{
  "num_hidden_layers": 14,
  "hidden_size": 192,
  "num_attention_heads": 2,
  "num_key_value_heads": 2,
  "head_dim": 96,
  "intermediate_size": 960,
  "vocab_size": 4096,
  "hidden_act": "gelu",
  "norm": "layernorm",
  "norm_place": "pre",
  "norm_eps": 1e-06,
  "positions": "learned",
  "qk_norm": false,
  "attn_scale": 0.102,
  "bias": "none",
  "tie_word_embeddings": true,
  "parallel_block": false,
  "init": "normal",
  "init_std_qkv": 0.0361,
  "init_std_o": 0.0068,
  "init_std_up": 0.0361,
  "init_std_down": 0.0068,
  "optimizer": "muon",
  "learning_rate": 0.00715,
  "lr_mult_o": 2.0,
  "beta1": 0.93,
  "lr_head": 0.00624,
  "warmup_steps": 200,
  "schedule": "cos",
  "final_lr_fraction": 0.03,
  "batch_tokens": 32768,
  "max_seq_len": 1024,
  "doc_mask": false,
  "train_tokens": 307300000,
  "max_steps": 9379,
  "dataset": "wikipedia_en"
}
MLP neurons of a small language model. Each row is named by its layer, matrix (down: output weights) and neuron, and shows model dimensions 0-191. Each number is 128 + 32 x the weight over its row's rms, rounded and kept within 0 to 255. Numbers have three digits each.
A block is one neuron, or neurons of one layer that tend to fire together. After each block is what it responds to, as a language model described it from the Wikipedia text at the highest values.

L11.down11:155192084075137078127144094142113119130113133135128080079125156149151070185154118159129158144146148165157159130132083081077166155131091044103072135057128099132099157091159150119086100179123156164113098094207144163137083133107143156129195138077146134147175129121128149158106097147186159160135143075154126118087050135091153148092103134133097159117169125161145157158104085108120187060146136149111122146113150138121081116095180183063093153146084178132214145146125107126137141112149111094123132166085130166096143145135118135155119102161101128117106127077058123120155075145122143171
L11.down333:069110103169095192114167085215155087144162167163134103140098092176132146139113083138092107146137169142090135103131115162109087159157198065126112090082183123155075159122109133136091161095135133147141116150182102114182124080118106140120143089091120124147098134179144179174126104132141199114111155135184081116091093165096156118120095111143153076097117147123113144114140180114144126142098148110110077124136124133103138098146130138115062135100168116121060173104183099123161197161113134143119174135159073102081092198153158073099113125176143114099099149120111160095120137070194088167
L11.down453:097117166143091080102109085172071148138071126113108093133115133129122158200117073082144132158171080129121137115149139116144117094093067154156129152123120098134123109076168095171087154115170175108116143104109141159107098176106172173084103173159163149143169166142123126138121196160114105108119130107130063089105129104143166118058133161128067125114107104180128135112166085093196157105174156170104098095126112139171117099184155156161149159103144207100099119115145193094092195115117134132086150071153112149096060115106103115158164129169109070188106130179136095119113143184118091137
L11.down568:110159211124152104150114104148133121112083153141102118100046147115117115137114152132150145098129190127150166100123124166119078101071118129194120133141157134148146215128081121127115109111094101081121143092155107072147105145139061114173160146156172167115109167141187178102123109078097103149094169150123118073074101163186121126154125114054122141165169090162064127103140105179056127166043133148125066121138190043109151138105074169135108141123116122161100163149167111137101164107091172147085151123154152114144147162123125157148107136095187153115132148146134149156161077135133135151
L11.down628:108146077121139075085111081137145061106093150180117110125091161110111075105145168096173115145118078133109117121098083137099151135105151032097131148165159110170133101109142130134068118207169133115088099164182135119065118176147077160080160151108102141132097134138161107191115181063097134167123117104139176168175142144104125121095134145165167127101142117197119171159161082088081119191130134118078100125159122128102143126156164079159137124101118161142088115128096140091138159123116195142129113178088151103190122093091101153088115178173152152117155169189139134069149106087131129136
L11.down676:169123130085164118093089118170127131165064133104175178089173127117125105075101154156119092159151181135160141097144103137085105112122115150068149195057184172149149113136168173157164100129102127150119175082150107110130071129109153181115129106189154141133185195071084131080085154079128108138135077107108112128138134122164117113143163076142118117082085111181159094126148128147170129122202072155069112135111172121143104068115111144133120118135092136086133146201135127091160172097142102108114170103126100099178133125067175068100155167117166134117174108153164142137126098179137125090
L11.down700:154120147175155148142116127145152120123112158167155135171121125077093156124128163085127162136198117139127119155148057132088133152149092107098121094193192186107096183101058120182123150130103086120132206100156148067089139126131123123087089169186130138150164153125184137154102117116112135160109124140142083118149128153153079110156115095149142070135151170150104112102116126173124106148123162097107081141132146070120176168105155106227107138108188110130110185153181070066145141126096138108137116154122122140137129128121118100122094039049133096113126093101158111088139060084134127063
L11.down804:127162112113133179124088166130112141097141116171135107112117150110118111129150113118206112128108173133124173142158096101126162136095115088138107177157064134110156108128068109109091122250184118062103107173118105136077126141161124178111134110147139103113094070112113107090118143172189147150174108103139125130114132153162104107081095148117144140119129067207134105090183112078070156127112137094069105092131079098145183115156171177064118091139130186164181151146100124115124143184141091131057168120131113174107122168135143143145167176176173138149092082085084111143123091129154134114
Responds to: Table cell separators. Pipe characters separating cells in Wikipedia tables, mostly right after a number in sports standings and stats rows, e.g. wins | draws.

L7.down126:149087124095105126140108133175086169156092208135102181107123103152127124157046108106094144129104086137073155160098099101191103084089131120131120147159112082165092153085128106130144091127149105114098112126112103047158150086119167141168168162136141090142202186114177146116076181078198111094087098142135147096132152150126132112108145097156109115149082143088109101064097177128101119122183172125127158102082123158126151093130087192154134113137140135159179137125165125146115146144168137098116156076133099138124129102122132188067161155109145081170127124133183127071193178122135151197
L7.down261:070089126146167146128208138098145169100169152135101062086138145130140158131132069099075186158135190114154181098119150152186129130104187174156162140118105127138142130067134151098099092132092107098136167189107131093103171104130125128109113075128113109138070138177134076117177151150051089130141115155155117116105103134123156126145229142142108106115180087120151158109090136182154069111099147107143117077112126118144099127138115092095101164201123154068134089109160205167086117146081109085111124146137127184112138155176083106126136128145148124119089073106115152157150155134185162140
L7.down343:133091127158150130091096145099140066093134136207117083110136160156073146161140081155155146104130156137117128119123120107136120137154078146142069128147085115157134126113133131161127146136087084120101087152152147154000161164190056115120117118108166116133091159123211161152168195109111158120117165102144140112122133128107140130125109136144094049178118084131066151115122153169159106124162158086095129094096104093114128112156101136110165152103162132108114108164186101134137161156089109121072153162082200191122130096105153078168095126147115165203178100146155162159102127111095168177
L7.down358:161114091135133133100081159185097148132100107148106115163118147127132132120109066109127108143166137155173106136182128117113148138157142129123177155130094061078102190125093096131128076094125091108164160107167157112074122132168206154140130155158148103099118160120149165072074169175172106144109122170102126138116110062108112089155129143207148128120115078132068213139105124154186134195107109068154120123134081104142092140132132136165116170096108099198132077068132113130125124125121095173066104143095135140228096093075163091135138116128122131126157151138186108159141093148082176105
L7.down432:093162137168151136174143109129162110138128125099164196155119100096082176159120103078113129140106063154098187149118154159077142168102161083099215165165128095120132144108161095153077098110170118120157138155090138140083089170171134107106078135120103184113153147161111162098093125164119105123171186141094139168115130118137145152134130107153130170125111106098077172167111146097139140131094141135086151145133124107112133177133122082080132111063122145151175136065119121121137133161128083156069148198132156158118113108139157077150166028058127085151097124053092107157152127105193177085
L7.down491:098159113131153124100120172133155110146148153140078100168148157110184163078135077185133125109134140107104158145155076171134129093125150067099152123167138097139121151099115087076144144150123081105148126183112144121120110097157167206093091146085112141125120141166090191088150118150092148110131142083084097137156137140115148102118140131150163100052117095140152149134110087157099151126134109050073154101141141161081106054091220144191140111125145111153174113119103166110106135081145140165119132192083170137135188065159133090133155101112153081144114083207118120174204135085115160141
L7.down851:100094130137067111137125206112107112151096103090158062077164161156181139144130083132120149072125133101123189168140099179116089104113149126158134171119142099099130179096116106089096106055107153097157135138063118117103155152098092121122115047045139134176140222162145128124108157130134097190140083091088102199162136159124079106175134186162142095130111160117100109141145118117151109092121117129159161179133139113095105111142131189172098132154129158188134164126173161125106128146089164088118111092135173146133128140173086145105109203124163152089087141182092107103105097127126104141
L7.down880:140070135088126125130108150115170130036158115136137143116159136137171097178147148103136120158105175094167136128083137148129141163125106163125127143099070152109128085194155149137140145127088117141111083084150071092110139125091176118163135104148122162153171168148131127116178165157139076036143138175079075140153024129121159115195172176150154098141165180110179146163090110140126201176051144087172132123128133086130118198123114124123136136189122128138097085139106102130135087139138083107106069132141156134102156180103110137115068121094105098133128114095071113138170129077113133150
Responds to: Article "an" and name breaks. Mostly the article "an" in running prose before a noun (became an astronomer, as an audience favorite, an offensive); also pipes, commas and mid-word pieces inside people's or product names in lists and tables.

L5.down316:215092128123121158043143154121109146123095107169140179127140119101155179175148112117106096102089182164162148126145139109166134165110124156123096104170113116135114151126147157196072138183087088093061177097133084153130163134094097128140088140111192129137197094146125077148149072167148119117103060123138139224145130150141114175124131125180120133099180073146108112114116140117172144122106135164089129158103118135108131154149140151119115086111107128115127132133094082120139148155129146137064074141136111145087104128079089113080174156109124092151127174170210163093155149094127072212
Responds to: Verb inflection endings. Final inflectional pieces of split verbs (-ed, -es, -ing, -ates) plus whole verbs like use or be after modals, e.g. help|ed, oper|ates, restric|ted.

L5.down865:163123101092120069129065130081103138143122150049141093096069174101142090128123167113113115150139153133163082118152164151082125145148153164086138144121043146142072093138095102134170154115160061084093122126167198134141090144150147146117092119160110177168147125144117183165095202190117132116100125134112152112104113118147084153197116141064090149148151127118132137113145110115090115189150124127067151145112147175144156041150177147146164143121168203119098118111117064101133125119161108125128160173177102135123112147104119178188135135118100132073147060109159164075084126154137106125
Responds to: Common action verbs. Generic verbs after a subject or noun in Wikipedia prose, such as made, held, took, led, gave, plus the article "an" and mid-word pieces (osing, ft).

L11.down29:119178154139118153140107166057088137135118107120158126116126204117176140121119078133076093169173133113133121102079129081135052092112144186137084119106138151184138097171147104092176126100106181102123191094130119108164102139118054127068165110124160110142107112077093131143153094210107127153154124128149120147177094132062138155105136126109140126120173148096095203091104153136162177180144157092168130115143177128128167135134073062123152123155118165105178190129105138136132171160110148141129144112135110084130133093048136138145166138140074162163070093137082167082081128163142093126
L11.down40:127149139125120076118136125139144125122192174105066144109093126107134147162175093106170125142129123108093172122218127135151086141080095138055109173142173111119117140075117098149142168132129098134113105142179196158121167136101102137091139152123085160159103096175144184160150121104070160137103111106192129075111100140162116116081112110117158140053136183191138126147185129175192093055098097133110157092096121107134110091110222104112111102165184084089159127126134118140135136114127084103109120125158116110091143188133081149089106099164150133158143134139105098145161076180088193111
L11.down154:163069085165154092075088095111126155137138105113146137096074174129119118162150169148091124119036156082138132159138112075189112129115128080104168115106158121170136107099185149083140146104089075141108073164093110155142142178129133170141134146140091142182125114130120138119166140149147123134138166126154102175133083099146118121053161074109135053168166129145080158114107078151191124110127155158080129178157142062094132160202170215168133125083090134169095147140115127130123106110098125132141131131121127143058164101102171143157157146115105124166116084188144168156147106136132050118
L11.down240:136145145111121152103154122157121120119152116104173139120089152116182123107131121128073084056110144111113113131140161117161142113147083090133141108111036156154158158127131113144152166091113161103102193048127134098152210129127120202181063110136118179097163174144147068147116196143111183134105124152174091107182140086175161099134108173113093100095092169135134154090116152137093145146089090163094181148108126097125163115148162114172095072136125114063121085170126167129126146122135111157158109126150126089123065163088118163093168153079149085181054178148121149094157074153126119116
L11.down509:102103094143098157167137178139125137148157103084109087122119141152198161099135101100144083117137121072168134130134104138203171121122124104112160166151125140141119156110147171138155130116171131083133132142125186108151069100139079162166145117159171127123133155137098175095099183156112087170101120116062095058208151081078116102093066100084159123081124124131066096108061105120132147115098123136127126193036102162099131126084172130122122177133114140088151124135109143122115163116161129146152144164116157147091128081177125141163148101043174114172107121166161161194176123118105062109
L11.down662:058165158156109168143090098109107112100218085122115179145146112133158135127188126119188158136090142158084100154125150174098158155078052125124125147123080089108136167142127101145085175127171109133097130031138124119128132149100101168130080101108115089113160122110056116134101117119144148178123165093084106164167104133151154100126167073120110162089133066138091194140096113176213163140127130220150116176143145114148154119089110122197143058098086138135140101139155122111159114094085078126133150145151091103159160103110144175132151092130119129144136171185138134148093117123139089117
L11.down698:122116127117086150175139138133159025119115099173133127158109030166168159087099090104117093127132132105133091135138117140184162114089136109159123096111080172162164166171071114178091108069109172098170106150108113117106137149164051170094159131122115128174122114119105130138180177152143079103109124143146119129145138171122109107172068135082100146119117151134140146094137188127177159109138104145064129133125083085157174129105076073102067117106170158153148171180111080138144178143146129097170161146154119143110118166140180121134085168106051140121113149104063178183122131147145127098
L11.down837:084160135125165088100157129100108153079116112095089173109084069109147109094177141160158145105090115148071131072092142118106156136148047116129137064118074108155119105118162090132124139101094105146144172149082106144154169168107139160142243181150163123167149129081167148138136195110193147106115151161089125088115131070125151120134157150068091117112148191158100091127119175147226186111124120125093096116111151136140153152118137137164115071065136126151123113093126063160178124183146091120174133115104134159152188121157101159130133135102125144112125100110123096174143106150148086095
Responds to: Word-initial D fragment. Fires on a word's first-piece token, mostly D or d, in names after commas or table pipes, such as Dominic, Derek, Drew.

L11.down134:096174162173085103179092151105064137151164152145107139161089100079148152078136097087091122139128138076125169107107086117147176080138170144160153117154132138136048127123118182103108161138201115140137112113151161112141099205132127134138116122102092137128170059132158134159094138183115096190110139120108092158129170123105117086110142132154117087139129151177122152130104089120127165107111137109141098139071121180135112110142133203105168147172154208159128091150186063123147111080104143064130110165082132084152175158097082128155068125135092143103120140095152081158160113135082113218
L11.down484:110134097111110155171115074146050114123154186092185131160117115125154099131171148130113126115104091108126108062147137100181062125094192129073151094099085152121145153176176164130148164115170146134179105123102151081119125201098121047148114144145119161118160192103120109149133149101166104114150060117151167147163079173191163066115168183111120115115132149149110135193103132145135122163166155089135166158182116166115119089145122124088133093126137069075134165124057152080123098141081163111106126113084128090143132130191130158153142086171142150143099130128129115206119142110082106150
L11.down544:098122147112057121152181066126136113101155144151104131084133141196122143135135143093149142120104134063148117116090144084181123170142173077129124152127127155133127128169169106130146137068124093152086078118149116134154134165138078105116156155135089108122130105172153132144079195222080092087115146115133118144155088096039126143103120167116103150154125132142075110137126134127185169153110148121151067132152093129097120104163101121103192095084120090113083150086079101136084121162114065181042136188157117169135158179178123102148086191139134172140103115139114162153141130093191125174
L11.down546:112098167091067117143089151114122114090160167096099152092082112103181173033137151196113161130148101148144124138155155108108119146116135139120121115118174169079134115149106111177128168159118102111133114113163060131096141080107133134098143105152067123092160119175114098145087126130087131156170087169149097142109100044076106141161111151125156133127101119141113086120087061101171176155116132141169136084053117209102125111118094073104203144184106134147187099098168093071129166154141114140132135149139173180173136144124155141144139162144187103100114075095131136143133197153171156129
L11.down576:151101135124084141152162115138106078128169124108108137179061100146136133165139132112147102137054134115078156141056156146075191080096137064157189148123121143136129143164149139097107111149175137100156129023107114163100138176135155129162188092137114138140143146117143171130155141124100145199142173120066143093130149129102141047175097119130080129163089084097136194131123100122181140132137132166148098141107088108092166091152156150096163084170191158125142126094125114088140128108123113141180203123167129134047172146137123133091138109128079119145085159100066154129121177140114102168
L11.down733:160189156132076143140132197072121137160150158140111146123086090142146123154150117106114103098108130084147141114105076159075176157134142109111081082125043153165125147093141119139123091113144044177118134097159071154096190114134121190107142086177063079169096122172162075167149169156125146104161137092091092081112173117118116107111158154123127145112078141055122149147144040191132110172179128155136121140103071166101169121100174124123118143130131121148109132093116137116098136136107204162117178158165140111099148140136107073163162136176160155097106158091112141168166112173120130114
L11.down864:177104119198121137121110114092076132153182094121080117159099121086094143102098149130182148056163122096130133134131168156081160097121202102131131115135137148158182108127098100159147138153125088107199150139093135158135173152117151070111160115181088160096157174180122143085151092119074117169184172136105081209092124122131162137136182155171168103143156214161091118128132093082128075127116120178124109122140155114138196112103107142102088122054139049135172136122172174131062097125120142162116125141133139126091080121094165080125115113112117168165142131098115110117118078103157125096
L11.down949:152065137109111105133131094181113115129149167163125083152143159117146180118148123092141179074136109090172135132099130154139163112117142132098116148157053160128172130111137122129117173161089104140090156129133100074096133158121209122190139087136184133153092171119116105107149131110089078111142126111092092150188148163187120093109115127115120121140119146051104133120032135142172146119182061143149150100157112143114107101209156112144096109117118117106080118153122126098167164133054119122159103123144091180189179123150120052151133154122147100201041123189141094123176151110158118133
Responds to: Word-initial fragment "an". Word-start pieces, mostly "an" after verbs or prepositions, read as the article or as the start of anonymous, answer, analysis; also pr, br, str.

L7.down134:159144134102101124045135134145108164144194155141156125135145112130129118115145038130080142125093133191126108176173065125101121103161146102147105137150199092142121113130166041120063151154130123157128142180118120064107142107092163165092065130142087128119100150160150135157145155172130105115158182138152118046102171143107137199146033093104139074171128118133162140154089084162142132090158121119124131126150121114204103087097192128136089151085175171106117124126170080103165161153055149100133102142124065122142142124157140110148070127163082155140122162145139138135121117110130117114
L7.down223:135122082144048153092153159143150070132174104130153156146131149111200106098128165083109161121103117169110108154150099135107232105151148125160130118120190103105145142121142170073124182123100131105136175079108098138128182109123115179070100149160139164102149128126123101153091164158125125098162064109129110072074110141153073121153161126139155155086109118119114138076097200087129165082196188161146148147085130037169168141115105134148131135113140088119162124135204165115119111130118123114165190081159134146154164129103134077133131121117104100070122155089134052130167156125152151108
L7.down271:082161135122072150157154098152129136158189088111149135097159116099145148202084119098095121170099143084154123229103169144135107121155126122132087087153053160114143157128086122156150183119176124191114135130143120148148109080134080116104131091129139129096108155068138156136149170062175137109200116098121079123156112109133166126155072147181152187188100126089061117139097097127154068094120163116162121134144096120134142129099131061162094125176111085138089151096176125150092101102174081149097150111117162157129195101147158135121120108161147051142093147136103161098140099130123083172
L7.down348:142153097124084065070181119090175141133115119078146161166135123114084085166075089112121150101121116084147167178102152102090081092105098180065098112089145098158121112118112160102133082094142114078094127173174144148091077082169162111145131140144198186129117112086134130159159108106160171158163169067164153158055115178164161126169127147128074119139109154128087150150109101160085124114136133129103095114155185167141144118131109083154106111177145156179069071142108119128124128134133143211171088136113103103123126139116095189153154204163149126108152121164147147142058104122128101149
L7.down397:128109134140108125123133128115126152091052105129106059161156163160096192153145081123086101125167095132135123114128115155135033122143105159087101089123181133135088108162195136120107135093138133177114112152145138122106092155113141145082083090090131142130133129125139169156169088117138178043143177113124132149041158144156170195122168169108087107109094105223122195135175072117125124112181151110114100121148162104105132152157157079062124173122153154142118088179137112147151167137136160161070050133125145125101100132192138118092153125206108103131131151134156137120090140112118097164
L7.down470:206051156101089115120118087136090139104109074087199112184071150157141108157106108136084122128117145153103140124075117147134123126049136139074076111124134134090073093055149089135125122197141097120084141137107149119119155114175196132087151106154117086139141137068150158112175136120202110125127108129122124124115127141098107098145112110152142170088090102170140113195161142145133217135140145121114163160134105078088105132127173117117111147127137143142187151166204113139127132183135066124181059133145091128076132122182130088150153083107167110103174145188131110148117091151134114110
L7.down858:158168111166144101133118123164173161109145149089109130110155076188166121148109109113119087176160121146098122129160117182106103126125168122082107171140109105142138105095110129102156092085099157146044154067166139120066097153142143160176107131072078120152156138138172135154128192196090067119118114112175133201047114131112126129115133126141129140081187092093129121235081088139097097104151141168117103138161138075147129107145179087116140145151115093118086156144160136127128115154150176087072067143082085110122146174142126113133131134098149101118101141101181188101146126163099087193
L7.down949:097107081142048126131089120226099176086145129162134116163127183167116147139072090148145140108090151136109151181130103160070134114157149137086075123104139135107157141152139182061128128121144093173101154103169098086181170101085094116147147100166166163126156163131117145173122079169145160133155136127104135146123147165146137134161146100092125075098084107190127142178207133103169104125191129126135091122112131172164151119094175141111119114054152138121164194117131163106069133072121143136158119099142128157102067090153100143112132055105173109093150160108089117086107121080167098160
Responds to: Main verb inflections. Tense or person endings that complete the main verb after a subject, often split off, e.g. result-ed, return-s, travel-ed, go-es.

L11.down54:129132120134082128092137083166075142118121115109108118149122141160046119124088125100115126118235089144151091119163122086099117219129092168080133131130137177099048125110071108146169133114199173151117142118154108129120095130121169125083180151143106107112045146148100181073122110169106142146114161041176144143120101116182149132196180072150138161106134122163124182068162141090136152119116098119147113129140124101136156123130125169145093133099131151101066107135113147094132168153140151174079098142162123087134111207127155142115126185184167130113080102163108113100132145146116151095
L11.down258:125107103096149129096186142162169148109095148184119100090128107145120125114165160154149085090199126067167106173112083145079041139082146168115155128122161096127167162125150136092129141126122132181153095092107119118146097118066137141134107164125097178078130151079117105150186216184126141136131227136128144125143111136115178089116111056132133128159098097133125165123139119158111152112119162126083120129055109181121160081117081059151107072112154157124107133154165176144071150126168153135162153165134118168101098131155134067146166155063110153127107101129066135061129153114116131143
L11.down463:069055129111104082063060136146134057136154151128140104143119109115137097087130152147054056130111110113073159116134104111133175141096113141115102146113090109086105134144149177111126082148159056147158141105125125146167125105170113047118079147138084174084117162136098120064146157130144142149115163130101143162104166123081153134124126125124139172144168141191105146148165159153112095101176123146121161178071140183140131138149165121198174133108148085071081114150076127109122138138140081212094144143084185154168144083132136178120153153165178094115129118174105170102149153092162153132
L11.down691:146125175071165195116140120183146118118147135149100160122139103188120142138139101100129154139133118103192084173117135125136127124102125143159117148100121130157089149212152139075131103195120162150118094125161131085159090134158140106167069089103098156121086204136106095165114153141179143173112134071050143169094126117141135182140136088105164167091089080135122128126136098127127113087150125117139135181139133113168068172126255111130126093095137148098063102124054097162081147090130090146141098141133136123154133172118088139128069191111181102106115150123165081142140108132090103161
L11.down717:157154111114118106118141111111143152162148137093163128155110095122186093180223152151151118099107098123092206098165154112160104130124110021119115154106131146113188101100158145122170079135102139143145139121127128171134188151119113194091143146141206128221166083125159168131117126126143164098074046124139126169130132144125133123074113148084132090132175153167129102162102078134111119110154081161152166136083138099080128068046096142107140089164122091116098088139077118086089106150122102152122168128121090126088160143169144129094081079122129178152147118105148113145159189114122114142
L11.down754:175176086095145081130222137214144119128109148100149114092092137107130128141110139103146133143171166107095155173142121131146118156102152137109059102112171122140114160084141147132147131232176103130112103110154018131140100141138148132168087127133109183089069182168118110138100082178159176128181165117124150179103133111139096147087116109097083106123159122107054127121145091100134111125181141141139141165112119120127158162118190093143098127141138097091116168171109049147130174075166081130135121091108099127094079149081107135145149076153158069134120157129119122110148089131146130186
L11.down853:157089103117179126139042086126104168119133083157126162099114121103137155122127098109117141122025156108188132125135160154161078148116135145171123079145112119138046114090135151114133117120143159130073100141081110068162125174140085159138129106115189149049105164148127166132106136146088146183111131100127173086131147133130155109089137126103100144136178098106147151182199115132079124161105105071131158099121100093139144152111195099189146124213126189181157087121111101164128130131171137104110108126156092139093106142068142091129125080129152108140101152195120133131118150225093112112
L11.down940:125178141154083088205127178113091100148106116112143147167091110086164055175078070156169130136086137122080129120115094160112183081116186156126126156136120129111166117138153103070116102144153150133168125084131136158101085161115101129086083153097096130147142087172099087134089175125072101089105101147106193155145118092179053117115099123170095110123125195185142142107116151117176116079093189165144087125149091072154184165088121163153147082119185143150104126146170110086168068158111135169122091126141082122143139116096174128115093104172154160175172124110138161153135127139131115105
Responds to: Verb-completing tokens. The final piece of a verb, or the whole verb, when it takes an object or clause, e.g. not-ed, discover-ing, find, believe, adopted.

L7.down234:169073093153116112145093108126088119093120116144083149141105102125165198135110158121076103161104140108113125136156083152129111156128158127094133173137129065115130123112121186141186098083135160154061122151182152090123079181111120165055125080108144162124137150137122087085114139172169172165137145058055146079150113120154118094114080189103094173127109132174147142142122181143171118130172150136166150173132123134090092094137108083139113131132158183120147134162116102076158102120096182165086138125074115176072114165130102149129179068108155128115078176121148172071140153162206154088
L7.down270:127110118157119179156129094139140129120165068137153183099147092120075115126029108075177139102134160088149069134106115125150151076099151073139101130199183116101115132092081135055118211121174087184142197168120152101136128072168094107129150169120117135128141093162127164128110116136125101189074130075152220133163142184148112159121144169093135140120138102116129162136086168099070147107044119151119159089104128133107105148094127129157135121147153116128126144157135145128121168129167127107113133076087181091132123139134067195153108116093148143115145088088129105140114132146185128173
L7.down334:155115089130127156113191132159077137131151165124124155109054079105108157138116099111111161146118163104084112131088117131182185159075132140158077105060174135151085104131147182135199176201074072106150136133102131153106143165087113115144086145155109148197123170132134122104150120142149137114120115143156144140081179173106112154122177138156162017107163174128112153149093117122067152132109110093169136119107055115096099130135140125087100098113155174083106112081125153068093149173161056131141126144104130111171106169121135156158144135101123141118084207132139132084148109177081139129
L7.down337:135075153097065095085118089110135117084093177125147155201135157143107127110157114169223141141075159138110082071114103110111168145140142216148127120143099173113124100116133134096068116077147059123092122098132146074183148106123144086137150041171134092065152144126177095135143143179095106117139095131130151105138210154110098128139119150154132134168165148117081144126155101168116141095134102122098170161089133173189084172132041117067178136097153126125121167128133088114103110148107118143126080097117145092117180107122154140113143062163120145144097135117156117180170144148122123154
L7.down576:108137067173129114150121072108117105063196207183103163170129147183068146150127175102145131128077119125141093117089114097125119146112108156084117185126102097095157140092134159111146136081129142203120135154149096097092134115168043137164175134109153091103135127106151149099151143214140090128099141091191088098128086164132134101102170184100123109105115166118096135135163106065138101077075134155107181128118180153112134170168138128095142107099165140137101151082119095131124153118158148130159105144059182113137077111079109140152088146096144157128138078118105093157169117165202151154
L7.down604:138144119102071128137126107122123104113043141130203102144133129113097156174074139101174141179112209218138107132142087157135174142111106153128048183149129050128114196086179116139053094111149156144149170144070145085109139138110106113104153111140155151167129070084171124180157131211093133097157173118087129158094116168099129092122096091176089141094095074097131168133100068133168132135124138106110107132116149133171134129161065142143130140108115091128126153172148113154154135109134121153148132192056144136137167116119110125142131152114123099148105144127097116164154082144164114196
L7.down820:112177103117117125131134141116158093163183128158142136133092140122089130150114116097115157139131158153139120092177097180110146063162082160130075104131152184106113141146122134082204127131148128156160126160163079113144119123161134167162113119078137143132182079170124188112170150161222067120112108101119116145047129188139159064143069126137140136098128151159171119113127126145110159051126069086158171156151128135133055180080165081120105082138152109118091107068121129108136126176075056134128082139176146140113108107120153106170096128092123159160153056096158108128121145118191102112
L7.down821:165111052117151158100108071143122086118109150149138098155136137163122152147151100108140063142133133128085129145127098133108111128167067116119073157115101135113068171125116196138172135022101134175149125145092091127121088173167175145174188155105143109134168118081128163078144091097181132096106127133128129173128093091097099105166133134175145120082109131134148140127189165193130150102155135090166147156097129114113151125108137145208119091131108087154142180165116036104113161103114064099132088156099156137207079128117099101104125096100150144161196094172129127099121099179119107150
Responds to: Table number cells. Spaces and digits between pipe or semicolon separators deep in rows of small numbers in sports statistics tables, like | 0 | 2 |; also occasional mid-word pieces in names and non-Latin text.

L5.down766:081151135116152151156074068191103137166159151093145143115131104108109159136145067168150149126172149090191125118121118104141136168106113120122155102083095108113138115183120091137171072041171088174120150127135089089188166135158168102153137141091097120109097122122115111128085100132083149148166091106118130151127100136134205108125115160092158166124178066067152087141148129071128110164153096195163116112175175149106118104095129123077187157141113125160063126044110170149100153136130097206141066188134120140157156143105111185079135102135160112130079127125113156109114093159128127165
Responds to: Word-initial name fragments. Fires on the first piece of a split word, mostly capitalized place-name starts after commas or in tables (H-ong Kong, O-range, P-rague), "ld" in Eldar/Elder/Oldham, and passive participles before "by".